From a checkpoint of a small transformer trained on Wikipedia: no biases in attention or MLP.
MLP neurons of a small language model. Each row is named by its layer, matrix (down: output weights) and neuron, and shows model dimensions 144-239. Each number is 128 + 32 x the weight over its row's rms, rounded and kept within 0 to 255. Numbers have three digits each.
A block is one neuron, or neurons of one layer that tend to fire together. After each block is what it responds to, as a language model described it from the Wikipedia text at the highest values.

L3.down161:157090090117136147100121104097117130165138122121144101126128157137118126123062142085148175104135160105191123148171214138179148076159121108104123095166079185100105166118120121100111169129066193123096189157111099105120084130166141126097117118132188105086128175092130100126169119107046092134
L3.down165:212091110074068138194099061135070132147107183062191087103119126087120110134076160111119124141146103103168132096110160165152133157167106175097110181109154106153171162128052211154109155097123135111131103098096090037142091144138148127135178093099093153134147128124094124171177095175097111146
L3.down283:167080131093128109166131144138177158156135117106061113109131118146116092124146120087135101124158123121144096106148126121164127114148161140152103159218161115082111097093089090128140167064062113059136138103171143144182095188074141139171160087124098096169132140128136118128085123136137157100
L3.down799:189181166089070124099117100089178120145098089114100056187133083153116118114152141111109157146052139100148064103152137146124107128109145104096129206157078127130096152118093156152098074148088144150069111156097143123104101143080115087105097109132126132116149163172067181084143089194116096131
Description: Decimal points, thousands commas, and column pipes right after a number, mostly in Wikipedia results and election tables, such as 62.61, 9,663,345, 417 |.

L8.down234:113187129136111108127123139077097155140150187104092218166107093134151149117092076081095123124117130130126083150166108122115157163120146149190080093148127118089062120146122175118113120152118065028103134166118150130121142146077123096140151070103069108093127147151133153163114094120111163115
L8.down1027:129151177135067107131117126121105114163043112067162130158132128122125139151110139171130127188150140142101122104116121098141128130106177125175157109134136154078095094122110124157085144111082137090120121140100062129078129156139153102100159139135095113113129113137141143105077119160213114113
L8.down1066:107138144152177102095112056062154118138115114116173106103139093120119127102142073087124151164159158146142108059149084149127147122151053174060093132146121146112118157130176125140147126095131091150127147132130131183145137103111137110096155125122098144097124055176077096146084112169101170136
L8.down1376:195072177176075109176132143082113118098120122160108063142102128101069136097126063121162134057128152111145058112153140137078125139150106161104076171158150156164092134130125126128121120130107068101154145134096125196065121117126119068126192176116104158148133162128137132155109131128091088184
Description: Mostly the decimal point inside figures in infobox areas, vote-share tables and prices (55.99, 47.6, $3.31); more weakly thousands commas, table pipes, sentence-final periods and articles.

L8.down84:118094105202199135152173099155172147103114182168090149139066117120101128103124092085108112085144111110125076114147098156130128108113109088129094160122109120134069162146100144146097170113089122111094102094136065121140170150101168139132119067175082142068143137115099089101136156155173127138
L8.down970:144095103111185065094105134113169119186132122142097161120140099109104142086092160107164095143090094144165105148146111099100143107092168080114096146058112088083104170089153141091122114148179153093149144169095135144120141168156162179074087147150104134146116095098110148122095159048143087193
L8.down1093:065080151093146115158109087061129122154151130137150197118128112110102136141106134099088141159124106108114101108080138132100112141128123093124106145131175130119135081205134148153176165136168206153117121111138085144134092142175125123138102096162166147123080148131128154076149194099163082080
L8.down1468:118178087182152058121090083116136121130170109158103136132116138117152143051151126135139118134076101178085123121132160098117079155111136109089200153151152089078093162084119128038123143076142070084166096182179124064091171164175175095117169138137084112121136152149070167106128128145072114204
Description: Later words and word pieces within titles of songs, games, films and episodes in lists and tables, e.g. Mega Man 5, Elephant Boy, Family Tree.

L6.down269:150156093147059145183142085114160158142087091104087080131171156107167173098137102085106158103159112119133088210143116134156084114157188153123060158121161130145067162128072112170137087122101145086145137177124090126128133133103096141120138083172122099128108184137095174121088137087124159197
Description: Decimal points and later digits inside numbers in wiki tables, such as election vote percentages (42.24), climate temperatures (18.0), and track times (55:53).

L6.down1134:158115096173178105094149154081139116141070141083108127130099085136088111106099185138120072098141102107095036131154071150109133167168089101104112091116138120082071151142109157137083131100095149120130161131140083091134119163055174164076142111120083143116128155185039117126148143129125120157
Description: Word pieces inside the title of a song, book, painting or episode, often past its first word, e.g. Rabbit, Hell, Night.

L3.down129:095120115164091102184160104141126159186091140155127102073137147134076106084089167155150131145188128083193206133142096109089146154139115112143173132182131101143148110152116131158089109123089086100136125093130188124116099147175174133127147140132115166214161166105075130101164139109159137165
L3.down323:139066105151091118210165176116092128125123125085068086101171099124131110167087201166152141163109161055141081160130082087090172116137126127136152151088081101077140095099087172109158152154107113167095088153121163159093147190109140142115138062144119200221128153130172150127188169172143118105
L3.down944:101174085152133137161115119088109116125096115087095090101117091148109133133105154127123105064145125081122077078108140127130173165118124145140159118090171103131137130145158107110139161126094159111114160187113159125073111086134160129107147093149126078136120164110135107116141060169056117194
L3.down1155:148091159031122132120115182113132131144162120144214120107126121103132179134150104189065088158096140146158144076168153103074133168135167141112138106126175090146157167126114135132122079153149189090163119079117111131147114136167114109143090111146149166127156146153138143078116111116138081102
Description: Rank and person words (Queen, Lady, Lord, Sir, man, woman) in song titles and names, plus commas before the final "and"/"or" in lists.

L6.down64:113110148182159143118208158104123150072182154121151155087141128118099109063126115178100157110139160141099191122111100093073129102112118121123193131118114163117138127093100119143177137155157121114132134148098103139112122126136137129133147132045145073075126113145147174083182183099146082063
Description: Tokens that introduce or begin a degree, honour or medal in biographies and results tables, such as "his" before PhD, "degree", "Bronze", "awarded".